config = dict(
    n_kv_head=3,
    norm_eps=1e-05,
    parallel_block=False,
    init='normal',
    init_std_o=0.00469,
    weight_decay=0.028,
    seq_len=1024,
    doc_mask=True,
    dataset='wikipedia_en',
)
MLP neurons of a small language model. Each row is named by its layer, matrix (down: output weights) and neuron, and shows model dimensions 0-191. Each number is 128 + 24 x the weight over its row's rms, rounded and kept within 0 to 255. Numbers have three digits each.
Before each neuron's rows, "fires before" lists the tokens most often just after its 100 highest values on Wikipedia text that the model never trained on.

fires before: " |", "19", ";", ")", "."
L13.down369:149132104078145123145139132107136110077129156133102125122124138120171164120124149135168165100160121143074135084164119133145149109126148102073106100100109108133139145120134138076090149124085165124176117133128129136112078107147125116169104143124141138170158111123125114098104123133126054135147145153133133100145134126093165178089125147151122122124124099170133097153115143103161157151142099120150120108175115115134172119169156148142136094151125111128131158108136079126144134148114142113141115131140103144067110141132185110136117092130137114133138162156140132128103116108150160111

fires before: "-", "Note", " The"
L9.down590:098132125171126125091102151175115156127122133113118130165144134161174119145067123116129098127155101103129107130130158138137125134157100144078152128147130135102140160115148127133045117102151116139127077138106154109121099162148092136127133131133111133145117124173167147085105128136091111171121106149155120123091142134159107145067127103129174172127132108125123095153137125126129105139094129121125161149105103162115135144134137130159091139095149123190083140105170165128121122119104131096176159149124124140146111160136127127111110120096077144138103121149166120130105105144110157123

fires before: "|", "  ", "\n"
L10.down402:129156131126083104109133128109108124140094144158125148115136109105131133160100143150134136133149141124093109113138082123158099147136121103071093127141108140132116164139170116136126130152121119133088106138126162112092161179115096123152155187156172113101100119113112172113155100106119094149169207149094110139137097165098071162091134138146107131155108128109132139134135146165138122114108123108110118126090150114134123139098191109179132113131111140125146106148150124115129139115116108144120119100139156147132132157099131104140160111101089110124142116135154142110148167115174069103

fires before: " |", "+", ";"
L3.down278:122100149133139156098129145117124135134115163130128121112098141122129099116129150112089151157170111164138142162119123169112137116114126137167073131152138153189105127112116114142130141128126117162125133096126163119181131112102155098148111154092130144094098148140074149099179135164157108093138155134151167079117124145085108117144108125142132124135161111122126166173103111192164138108128131056134153089146115120083126098140109117130118168111118128128148118132127112126139130113116115118145145199107140131143136102103110083149123145121165112067100124105133129146122109129147132094

fires before: " |", " on", " in", ":"
L3.down236:060146129169141108115138167170107126105100116141169123104077110139117067145137132104139163165132101191153155112133129113129099117136182091159084146116138131124123150121088151124136134112137117137117129091132139109102143111088152068149145115102124123147095079167122139115135147168159113130128076106132092084141152148123112147103134127166116129128143144152092132130142131151122121103151132099123138137118136118158125117191155137129113169140194103163138113149119156098088105136105122157123130134122146116089112105141139148119147119140139169113110146125119100098145135134142158140

fires before: "\n", "\n\n", " |", " GD", "–", " GA"
L10.down221:144146123157164158096141148105112121116143148158126150145094101126138118161101111129169095136135142110196129114097131074147128135167127112127093135137137140134150099111113118148164103087078139135141146133168110130099118154130119138153152146111133111137117172135141063098102125077115155110145141118118120076146117127106196145152098153140129068099132105141111110101127093154146172108123093115172131148116155133146145114141098114116132131129112118154151100132102154169102125101131108151105089123103123124099110145135151127128135183140122118097161148109146103166132176140139103095

fires before: "\n\n", "="
L2.down57:122080114111153112085140118126120120149090137104167104123170114099115094137167119111126139099114144167119094156149121176129163111070131107137139142160108134152083122135110137173115119112155142099113104113136125138121110094152096149089134164147100136157129134129138129116132120123101142147147132118112160116109173102081075106148114102086172096130154150135129125118138097136108139121149132148134121157112162134167137149120093121124139139109143150141152113123148126120082102136116134143114064113139115090147183168132114170138118195117162111147164153073115128105138150149160151138

fires before: " |", ";", ".", "|"
L10.down239:144114137126121129141114158111135103107148129103129118119138146118142175062122154099115130154121144140103149151172141156144199114133129113097194113095085121098117119138152120143152151104154131110121137120141163107139133076145180119148173130143109177106153140172109146158119110117138130133080132130146125139127109123160099124106125127183110126141112084116106135094112124081146100114135135111155125107132127100110084118089144109124149135148140132104102149090114135134147157099141103122111159100120147186108111122133131126085114105141164138130131141173112108126105194157101177135

fires before: " |", ".", ":"
L3.down504:139132119155164151104166117115114134126134117143168115106113140100103110134129154127148131141181119085136117163135101121109123130095129129145107141133110078170116121114155102122115150107138123143153125111139161158145091106088147146124109141127149162107102151100136153119155149129131099119145110134131114098124138152135108100131161168125097101165111150135118088150118157150083150154155132080118137135117105101131133151172132159104149163133132138110136128133122120143103095101132091056098143153111089165105119151116133089131139113130148140168134129144158050118076086180143194143

fires before: "|", "-", " |", "\n", "–", "  "
L5.down673:150120106114087133136172144166105106108120160134136108162131136091144130117108146091130088118130102160164120162156167146156161077148165116101142137138103132099099156153116129115107148100117118105153143166125117143095098146150121146155133167133112132109102185166097106107162112124132153127162105159054111141105139167098125172129146135118147137112127148148109122123136095092107145110139118088128119123098094094100138094093154111128122156157154133132122113096109141122156090090152147166150147133108145121133085128113096126100129127156176126139110151105125115109148201138126123132

fires before: "s", ",", "}", " the"
L5.down292:118107114112138121116091116097120104186115128109135086132145158117096092118182134115089141129087115098113141111128144150074104150133119128112176139168132134140152123151112140163127155118141133089095120149127161153141150164143131124142054134130117163109152144145159164106095153154147131114125170139131140167092141130122129091116103157133133121121127096129163117105142153101147165094122128122141115126135136128068150174110095119136120113099134154154066134143140124103108098164132154186153139117129110064157143112144155162108104102154108107108096135140132133091114133140105122109

fires before: "|", " of", "-", ","
L8.down527:136163065137162125073128142117118089116137162182148120125112144122174122107138128098116137118144091096161131124161146155128147125146138173113137113123136134121133159153130145130126114109149126150156094120120144124181108167139096107149141130116137122101116128093101107111109100093163107133121113122150108143134107148105137132159095149084095147108150167161131140118112104103126127168129145046174150127147087106118159105127118111125122114134135071108143166119117091088149152100139165088134128121182147149145138117090135159135129108088130113138109131172127180111161145099132135131

fires before: "=", "\n", "\n\n", "we", "s"
L13.down687:113133113154155094140164159170172105136132103105121129090102101142132100117120178146120140116122136131133109148121132090144103160136130123129134149128130139101087137129128113171133148154129135117106088116159091125117114114115147127143113114097098129172086153138129151133137172168090147084130122163091169093171113134144115145120131114168163112116195140097114104124142179162082122154105154066097116173097140140097086107149102140117142131123138152116152147081115139132136124152113149115107132143106140082100111102128147173126121107105099142125096153105157129116153156168131141136

fires before: "=", "\n\n", " matches"
L5.down758:083096145135153152136157117151127134116114127129100128095168116119134110130130115104165098153094139140131116096138134166152155138131111130147109183183138118112083142120139158136145104116136150126135116094108131120145113105169135130114121116136115143120099109123079119113097134127189145143121106107086127124138158123121087098122132102121128148135164135108134143121111120129137114143124154129124147120091162110116090136129112180099118070150128146111162121096158143080190106165120117109154149064133118118143162138141118159086142164115183115124113137122080155123199113126083157157

fires before: "=", "\n", "\n\n"
L4.down444:124092141136128129121109153121088112137152145132169123118117111143144114128147157134120131125133145090074126175118135149145074118127146161114135097110147075123143121136089116100174137097099140124084153136084157113133136144126130128070099130138117139142111128138120099116094111118116116113128122122122129064145201155097105110182109133115125133142149104111110135135151113167160162144129103146127131148145156162150116136154128153125113162098120129139145076127157171121112125116165132176119140145123151135142140159175108116142124123128104059132161179093120117090119085158157108099

fires before: "\n\n", "=", " matches"
L3.down449:106131133118131127117103133146141125115137141135127141130102140100136140118132117150139111143134086106140128138146148115122096125095114147140075121101101124142088169143152133175129131145144156124125143145171093112092113112126128142130151095112115129132135143165126097132092143126193147131155134138115131074193116180133139176134156073116104109179154110125102156082098146098155110130104109123143124108136113147108136149123118096172105099109136118111183131106160154134117158081075095132132121107140172122133097131126143112170083119160112110126175144127092156170156120095167123093

fires before: " the", " |"
L4.down143:130142089169165132132121115126118128082144127144159117119086101081114105142123123159125106153139181127090131071149131127081095139128131159131135130106117101151156168129107142145121151127110135126120161115115149105124125113123116120190175071127134165119147106153154118118125141155132151154074140128117114146085097099143129128113123145128095146128122112175153085142125098168123113163158150129130116114097178092094145125173121113128120089113141133173114138159130114168165133154122096126133115140159107152130143113145092106072104111097134165074139149116159122157112142120125144116

fires before: ",", " is", " |", "\n", " was", "\n\n"
L9.down685:139114135150132076141154118153104122171161126117152152125140128137151086140127153118122169130130149104137089088108116131082157148157139135148080119200172128105156085111081126146113110159104096128083115177112144116138129095099150170131130090121132171148104101129147178136138120168159139086135122168115096179112125126138088123123138107086169109127108120161125149147132122140154137115138120113117157139106129137148070100147131088133140114099070138130120118114147116157114122106122121118157167140147109113139091118127125135103097130140088119132152113142125127116111162144160085141

fires before: "-", " |"
L10.down494:126145120139119158090149121136114156062136116100146144137091103161115139129126066068142134079072142116112105121104120118121145121152138099104082085149117104114145131154145140132085169126140131113121095109155110111104151160121122107075087136161135142126140144121137182121190100118120162127141135159127145149107171182149120167140109143123153101099116120118186170145159122121152081085118108130109117123137099153158163136115139115151139159141114146110157098100116125106168131140146117106146155120173113114142113109137128144150117098113128109138122109152163122155116140147118125143

fires before: "\n", ".", ":", ";", "–", ","
L13.down232:088143134171156152150148115065104119098116144129134117151101150135127140148152087118127188135117134128143151107142145084142153101121143092128129108135167121132146134124145126171087142104122121130076159110113114085121102118103106142140109123111089177144107126076141107125135092173125134184091153143152144133107164154104146121125159117122136173141180138083130118108101113162104127124105099163106130108168093122099104177129132139104116145130131155156108136116127127116142150147087126129126091131100152124115137174098141127175105127139141169112103085139119153171141105125109135157

fires before: "|", " |", "5"
L7.down466:130151117133118151095093124145135128121147101109098111136108148091144119148132145132135122135153144107101128149104165099134136123150145112168112134160172118166133150127113127147164150113123098130138117117113137090124128113170152091133121194095142113169113140066118138145132144111108149157167206154112100129127155144137121085141121096156083106138111091075105112125127116103103086097152140110149080133131139156074123110100147154107108128106121134118138177143113159109107126135157101148138167139132199148094107138107103106110138151171132120147157171109117126146103138109133132108

fires before: "=", ",", ".", "°"
L5.down286:170088110132148083129140108151102101116100072142107138179141111114141113128114052157114120137119082113104150131126117170106173112141120154099158114115147183132118130123147116116094107142149105093101152120112103160132150151119145172144128215149147125167139127081143104124101136123092135080112143043122140129082132097103166114137135155154091139134141126150131158191139155132137132134135114129150148123101138128134098122148117113134152127128167146135108133104143132138124101150135113132135145116131135129144144124091120092125130123157120107142121168130103142122155129159151108143

fires before: " |", ")", "°", "%"
L7.down172:155130174101113093125153130144126134072122082159141132095135150124107127120154137107151142140067119067148154160140186117116099122161136126112075090132140141156107127118176108089175152138129140151065156154145118144153121144119145152127148120109131135132116116142149137108133147116118150139128123103162110141098136174096140101120141132107112125116135122132136163133142126126127139136098123088124134132136129101139112071126123141140139114084118162111175134118152114123130089137082126100124170160105124108105119191114074147124209097128113100088126134149104131117121129125160124133

fires before: "|", "-", "0", "ing", "1"
L8.down583:144122105139150134138172085119076120120117160111138151119117139149146167113107129127097146116072158106156131100146165096104138126133126143109111119099142154143170126126091090102125167132136111127132120157131135164152099142132154131093177134149153095171102138132125113073148173099108151122131100134150138067148127129124079130114177132169088154093112109157142145137145112127171138118097133144148115144143143147107119147124118108128148152131108190132107094083140143110090123102142113126107155151127137137130126138127123092134120175115114138123089099100136108171151159092138061125

fires before: " |", ".", ",", "|"
L5.down649:090143119100151156135179099174093121123134121099126115124152150125124156065129096117103122173141178095169138112144115093140151155141096138126137116126104128169133107106152097142141146164142202144124102109153124148128163134128128132135141119146106108167131116112129153143178091111140113146071131091162166155065126115133147126127119153107133157141144149094145105165126094111094151135103156114161123146105110105132152130110106123084159079113131156141115164145112144127139123116120149119096109134087093119111163147117157119114115126097137149129142118163133095159127108100104146094

fires before: "=", ",", "\n"
L13.down417:142118127127153156115143127129130150134136105107137125135110162154144107140159099111103151103086137165122139179089152136138135101143119170127098173131148155114114126130154065128109077151129140116133123139107123119132153109115139178097067108094116128157127149097171099118199134137170115101137101152075123130139142155163104169128132111130153130109135137141143156150133159128130140134134118105114073120097126103105120150160087124107157175128104128114147119114107085120140131096106121082070152132173103112126121087128107099135155147122131138118113139106161134135128163186134098139

fires before: "|", "\n", "  ", " H"
L5.down564:143124127144090094144138152131185123120138110131125134090156103114116142110094120122129083121075172135106148106123148124162133113149144127113117108129118098126124124128167128074125117131164124148093117117182117119089114174150143122120197155157114131144105121125071115097118126106128146150117132153164112131157123096126119131116189141145124130119136095155166121145142117123113167136159105072142132119093149132107146125122103145135141201072091116146142112085132122101114106111141135106133142155118146165129121132164114116069170134160127143166111118103110145131154133177105111116

fires before: "=", "\n", "\n\n"
L9.down329:116104142111142165137088146094136120137129143142136136098126123113151144166124139174091138169144124113120083129135134136134088134132133136127119131136169171141087110091123121091181165135101128140064139132125098153104149116104113153112191123131093138152110097093156140146132153138175160168141151078101118164161145149118156135090105097157101116109108120101145155157144085084160172142141107112129128088142165118116145138142102126150119130081079112130117096135123154129105096140126086141146114142104153115138146077139081129144131127117131115127172142142151138116110134160143100126

fires before: "|", " |", "%", " ±", "\n"
L9.down753:132125146111136123137139110121124141096181142172118101139180127126111131142140105177130123180157097135134127136105105145118186097133075141121132106121153136118114122099126145140140137115141104063081134138125187137132109099155137142140135139124145142134092112133095145134141118111168101108118144136103161107096137167134156108124113116134087112105157150134144112169097153148121117148133111170166107133132103159114132150116094140124137100062136176129129116135160107082115146123081159137111116115112120109128108152118181146109179090120163126143144077147113093143092098109147096148

fires before: "=", " |", "\n", "\n\n", " Apps", ","
L4.down548:158166137124101138134127142157139153113146096134174141139120168105131152087161093145107101124112105119127155088153127117128139128135107145100129141106118146142141137126135090148119147152166090121128110117183139138168150094132144088157120153152094110103114152090147135148132139081155103161175117093118140116125141158148123101131137166093119092101127105156128118159151096132175093105141129133143155160111108149154115097148129124101141153163139148146108152106037121151169132104096142134108115141105102111154089082090148099136126121123107134105149097169127111095111113145111161106

fires before: "|"
L13.down345:132148138113136160107138102172114144153149084151119138078149149171130151100142158167156124131143112147092127162088129153128122125172115153125109125097127129121142120131158136155131138176115112147127114129110116101140152121130139113062133146123134115098121104086104147129067140078140165164153175127156095148186124108101145170124136123152096103112117097106129103100123169110150147106138146115148126099127135125087140119085097137119172102081114116121125146174124115119132107103124122101126127171143128162093138144114125126104191149098104124176154135103109132108123132134153152089

fires before: "-", "\n", " |"
L3.down161:124120107106165133131150151156127138112130094169161145168143129097128130124115160148137114144113144100148152131134151114100167151128180120109098118098115111133110133119103090119165164115097096162115104104117096130108095182136119157091065148110131120103141155146126120170088175114150108133126140108148112123129138169113171080162124139148090103104117153103165139153136104114139104145157148128108131094138130141155123114098154106103181104094149129123183182118091117078126100125144128123100146107129164148117141108122120141152129127131124091163132103164116125118082159149123165130

fires before: ":", "\n", "\n\n"
L13.down626:119128109161140107157090088090110111123072137163150150169132110126152132166128129121117128133089158168135140158153138142125171113144148199152145102105140138131119118155113125126127106132132150137162143139118107108151156101079143131131102109150123129150131126129121190111129140154131121104110124131065139125111149137125113106112099150054137157143126148135121150148157103104090115144141084222102114132117111150083089127128167140135147138162128082090133106152127106115105132119123115116132105153146112145111103120108110165135147068104143117116120101140125155137149144133120103149

fires before: " |", " 0", "\n", " 1"
L5.down757:117110143106103112112135133099090109122120150133129139172103143140157074100102134107150154121134128077100107142086104158128132127144118113112130150127156137113081166136162167091183115145159160093152162149071105137099092128188101135143154114132078122129114127134117132124155119141114152127145103136129180193117119116134107151139102166090151134146133103139128116118146139091159147141139110133141132141090140125130175130132117121126116106147161178122141108162115149139148109101117103112092105108114144091092122090157149108172140127103194130145107140114101143163128111147128127141

fires before: "|", "-"
L7.down159:139164130121147119120134152124108145115113144174134136142119138125210109135143103124124135126134127125148130133197122114151130086119141121102159082112136124137127098160156150121131116142127080118096128116092098173104073137135126128167128090137145120141101152098133123135135132133139103109130145142133094122112111163104164126190111116132098097128143176136102140064122153124134129148108148113088144137121104162114114155097101099138138149138131097083094124121078141143149133057139132154147149189130153115089110120082106130133133133153118119146100080166132154133131117151170135113

fires before: "=", "\n\n", "\n"
L2.down230:106123132149150115141154139120098113194122165123122096136147081085129144095122129096135124090136137086101142122174149081131186139131131127097129136138111120124104151102119131177134125167106135134153136094162134186109142128107158174160166126112112113103124106152096113141114116127167111133146149165080193071148148114148140177132150123129152093147135126131087118137125130123135161145146135176124140134105118115105153107122108118134094102118116105149147122146122135119105080122093130119127084102082126127108138129110165157134059137137147127112140131157155104127130106119120089123

fires before: " |", " the"
L4.down391:116089111112101118138151152148129153099134163176131144157145101116127120181124124141120167148127137053131106137092161098082131125123152141121102134093116132145111161102153126182117157140131119136120131106143141131120147154119098109176140145126140142149100134136171133146135134137105119153096104122082106109092125139124129125080063128134122112117088116099152167126119092170161104144127099131155138137135171092134088075128176114124132136142136144137130144133113181180082124145145122105151126116106148115160132122121137123169127091133117171083111102111121129117166126079127112131

fires before: " |", " in", " on", "=", " life"
L4.down596:149151131122126126123131082175163151118066154080147165101106084152106138146127107127144122124122103120123150092128150108107148082099122130101139059160124149168092160133146172101095112129127098086112115151139150138146130146172130126145122144116143161107127114105156119162138133129140105138148106131123110101095126161111171112134128115092131132137169152120160106132106131128180095106127146121141107157126129092187142128157158116175152139151108111126122071133142168134105104122114134115126140176138128090115125150068138140116118137167131122142101138127146075097136118145108123095

fires before: "\n", "\n\n", "="
L5.down630:164151112139130111128140155158160114107186116130147138111170145124105130137095162138131090114142176129120114148120155113130114169136189154140118112072163154131131117134146150114116122091094101143144106127092111124101145136112128139124154154107098126129149123159122110079144090082117142105137136129136100112124123126157135152105115131131148144121122139160079116097148141132155162151177095095142100140092090156126187087130133102107097147158120084147099097111121117136113128107119085159122094108125125159116131165136111129142169093158081104107125131151184113099131158104149126161

fires before: "\n", "\n\n", "10", "2", "8"
L13.down499:107116138143116150136105152089142158072158099209105187146148094116133181083135169101127110101077138142091129135146126125161104121119149139091122088118110126130090168138155168099115125128124089101130084172122131110136135154102111152138118131169138117152116133134122129144129113129168102191119107072112106173131080162120125122110110108177109142125126147149190177119143150142115122115155092128145105144100130127112127157107115146156145154157119118122149117095120100148112130129127126122176129145131127138150114132139111125125106155096110120098128141134136106153125115141140109110

fires before: "\n\n", "="
L2.down532:142135145129088140082127093156151093065128176135135119135103124170110089131125131142143129118130154135121138171155206101120110114155140150129129141145121116142100124099103152121116064123131198120130103126104129154075135113159120112154139143156110092138098122106157127129186112152118170141128141133094143137119141103133164112119105135128104096112164124097100143131151061115143144135168114133139105118106136105179145096156121168132143124131141112097151125191113170130117074104101116122119084133144125135136150144129148106159118146112138112122106115132124157112150117143149124116

fires before: "|", "-"
L9.down553:188101100097182120169141150100122088112113149108134186137116087136133110115127135131120143123129154082136162098110136163135162126138092143096120133108126109098130135119149120150135150128110140156151119145105138141141089083162106103139131136122133105121158123155179155112082147112101135124130138153122129104151099117157117133116143113085129098162075109149135105124116118165134120135180124145143156137094142120085166086086146082122149095153117109147149105162143158119141109089146100137162087141091103125149135160138116089153127114123125114134190127125126133117164112144139098086

fires before: "-", "bil", "bl"
L10.down642:127099180133127130088174136138096132109104127093152126143172156062135140126137157164119145115171084098120102159140125095106137117150138128117126128174088112152123143124153112110095139113151117134109084137085134155110124119113130107115100114159140128167123127119087106160135108132105085185145121131109113148145147136101116123147157109120088183109120117166108143101093135124123126116171150110117145144155163128125170134157141106135135104114116117125087169101104142134147132120118172136174140089120144147159108103153110103141133137170070123156172109164146133134089117146105108112

fires before: " |", " the"
L3.down646:098117114130139100135110079159124147151137087152085098143197180089162121115144095143130107105084160140114117127128146137163195127100158123136130130107125117139124132118135133116118176126164094129162117126152147137140149101146128116098167151146133135123123106129094120118122149129095168136089099180084126140137136100127161140130104161101100138136109064112157109111169117107112155152093113105166104139119111113131117157102086131155138123113152178125116155116098109098135116139129127159112115110163165135163138106130128160088110145134162128111132123173126129118109106141097175127

fires before: "-"
L10.down439:121110139103194158073136132118139134134177111112121152124166100114142140146125101148119125124148134129128095153134131169134119067117089086154134157098135119133112132104119155142172090164130158087136131105059121130160133073159154138146112126139155112092152158142135112148109142110115148132108148160159182117142122119185117147121124144141137182132125120135091152126176134126121139105137161137114143109087130089119142095070119137134103098134143126115099140160131134102142083134153141103123128120131093116123110147090121137143129125143102119107125100164154100179132177116104123110

fires before: "-", " a", "bil", "bl"
L8.down763:095130140161099195114154076134116126126139139117126118132104123104130135173114134141150111132151111110160119132124150118103059146138138134096170117127083154121116127132105083138082145123152130149163136169102137122107127114129129116112109109140130086071148085136150116145109129142091108143144136155114118131129171113166110163134161105151162145123110125168124121143129112135137108143167111181113102088117167130113099128140162091121134136154139139164101100137176144119139147122106125115135086110115120171149116113110117145163111143123104179137068142131141102116101132136129093202

fires before: " the", " as"
L4.down436:121095135109133124107128109120127140135138145142145112135145116100137124107089115137102123123118118148092137119106116152080135099109129129150140155129104103175160127166089158158147116132098103136138154151122123148135086104153132088177108146137186114150106104156170134149162143165143135113130114140091135148121147111156132111104126122174100117154094131159133130092159169152137090132131147149128110149136191110087106098107131146112103150141181149105104151171140088186109118064126105141098146138124124088139163086159111128109087103111108154130153162134136115144122086144094135116

fires before: ".", ",", " and", " (", " +", ")"
L10.down223:123136123099161124109139141090134164144167111132109085157103127172112112144099152145101136100128134092141134148095146136075172122140142130143142094137157138204118157093135100142136097120114153156144159110103066107121137168121148146173104158096113105132136139087124135117115135127136098132131158138129146153102157102112143108137087155148132111088125088123081124127117146121145187064147105129138120109108130105124121112139118106116139120109158139139123139178135135117137137161201112120139146112121152083138110079136150106132109151131189149117143114149096116132137125111105154129

fires before: "\n", " |", "–", "  ", ".", "\n\n"
L9.down323:128146137135092121154099128125143133132169110163141117136124170118095137110158167219155113131155123155137130145120138139136159147157155154123121137153147112157148100137152081135113109134127115136078124180142108113123133154135134113121094126117153170152117073144137121167100114125076106159134125193141130138106135104150146110180147094142096114125089078144138109120110120133084087083139082117129095103148155097099125152113137123130165138157132143124127100124123076080130158125106167111118154120134141150119143144140134122097154148125118127105134104090155107122106109104116096136

fires before: "=", "\n\n"
L2.down479:120121111140121145124112140121125110175117164110131093129143113096141123131119157116134126121108131126104128109142123130133176150082158113135115155107121125165062149131105105171087116134081144115107138106137121156138109108133131150132161149122076095152139077146120090150099132165160122146114137139115127104134173126109165140092137119131177131123173082116105100182123153107140151119125153173128100132131104079094183128101122122161121134117170128132143129144123134137125081092135108117159080135115178132165119125115174147106061103142143159126138129122146089137152119157122150151

fires before: "-"
L9.down321:119093158164097132105132115138125147134089166166117134133132088106157176098101095138132141123174106110113173128160125132122119150106116127135118128105127125130148132116138074124144160156166141120156158169127105106130122124142103128126134144135127137140120095113103109113131165099129114132118109151148157130171115110143111077144146079177094138128111100149129139120127148089106162128126132106120126162124159139176083089138147180110129123095154135122122143104105114101140112118123135127186170166105042106161110114118125117148136179125083104157141108114139116149103131085165151125

fires before: " |", ".", ")", " +", ";"
L9.down10:176131130120127140112118174132163163154151127120138164165109085127108127175157142124134161094084148124121151149143125160137123108142132139143116143132145097107097118108139111144120133121130157131115119114123130101150117132135136155113086119130139135117115120140139145132107096125137127133143104135117157182140115091112158097215103096150159135152101050145107122077086121091108104134125130119169104138168133083092171112123079108088126115129109177149116152091159168131112119132144123112132118155180146153159131117133065154113136095087114139124128122117117158131128116108128137130

fires before: ")", "N", ".", "W", "E"
L5.down254:154140119123153100108135145124124106128129113127135134140117120132088127116132122154161134119172090130156136104160128167162123135161131167129134165114105093076088131165103148113084147121117127100147153146143102165101104148112146169130073142132121114086125151168127130109078123191097158126133175112132096107130121128129123128139106171153116143154107095162116119122125146133124134155149172119124110108129128148107119156112109114134115077134107139123125133108155118115139148117148161097159168131131125150102111170172112079099116132082083148141105129090116094129138139138151172048

fires before: " |", "0", "%", "1", "4", "5"
L4.down656:108122101150124112103117109144111139106113140133093118155131107112127134120107126088112138120152133113143124101123111161150121137145112116132120119087133087126176110119114080151173153128184096097123097135130155117132094161140133141075127124089136114089104120111116107127120142156148115120116138169133132164154119119098135145118149141171192154120142086118166081141139130106120145142146136144192083160143156137133125149161133119153143078146114126116111131135148105158122155136146114155081154094102155117153149174151102109130145102126140196131177124136093102173132082088116113144

fires before: "=", " the"
L9.down436:105125145149179120134088109128139065153134139124087125103156112090129073160132136140070125097081087130085106114123119140160094102109136119112096137132137154142112161145143127128123149100127126141133115144149107148144133124137152105108148105116108134114122184160135137113096141157120131131143122196141114195129102086136116127100121149150126072151112104131148127114152122122125134088102122080160096094131160146146137119155061107157126105116158145122112131120119141150141154109091118096148147106162122152142187118135142126152120158130132130146120160129141146122170112114179154135

fires before: ".", ",", "S", "\n\n", " City", " |"
L5.down209:154104093109148117104145141137134099161082165130145092145108149125176181149155130122110120138102160141139160108155117156147158113158118103123151145104113126114129127120122145128080129093117147108169120127093148122150100138176104136158124130162182119134134149131112096112141078171087128143079136121126091149102102161122132126147145134141090134130136114157122130123121134100185082146156144094151114092112131093134151141119109104112127136103120108121143166108140111130144111108093124153134115112148115135154120151144107053133138154118120128145163134124065151066125081171141142128

fires before: " |", "+", "ti", "=", ":", "–"
L5.down556:165101104140173149135153143118095107110098136144136148152147121128137102137117146178070142124102141146151109096066107147132182120094088142144139171130155109128140159098142130144169152126092104128160128135111107139153174150122134110136103088145143104148138122119139161122105148102118121107131109112138117131135118166111133140128111166142103116108113126140121159146117151153185131136166105157097121091143107176120134090147124084119112096095096104121118120109118107130158091110134148144137123116119178170146160117141083142128101109142170069119159165112106125149091104105145138087

fires before: "|", "-", "\n"
L10.down352:120134153107108123144139108108100129086108110145110122143117081112131140153135117101139162114115171181153124103119157101135135125166150100082146115151129129152140155116149103127167126109154137088082112120145148109126141146107165107101091114132128128122153135134135140150119133135117178172113118132103156111145090137130075147108134083178113129118125098138150160085130140071116162138109112166131107128140095107099102178076171121129161122160096131108136117118107092108103152164144101117160131137154101112117145165086119130144156145104107116142138154161156086164155113127168163137

fires before: " |", "\n", " %", "%", " ±", "  "
L5.down755:143185103113094160140107116171120169066125093146118099132149155103131157086133132105103116106117120138127132112161098131166147102194139153107128126095122073097118127127133124120106140102137134160133083096136136127173108132117129155142143174097081101114091135153094130158101139135123124190120156119160094101146083122059171118140159149171130128171127127145134122141118152129134138129162138161113099156120114118117113135104101117131123104128149081144148142110101108111120165093173136120138132129104144155138104125102147144104133140127142114139165146149090118130155146108130133129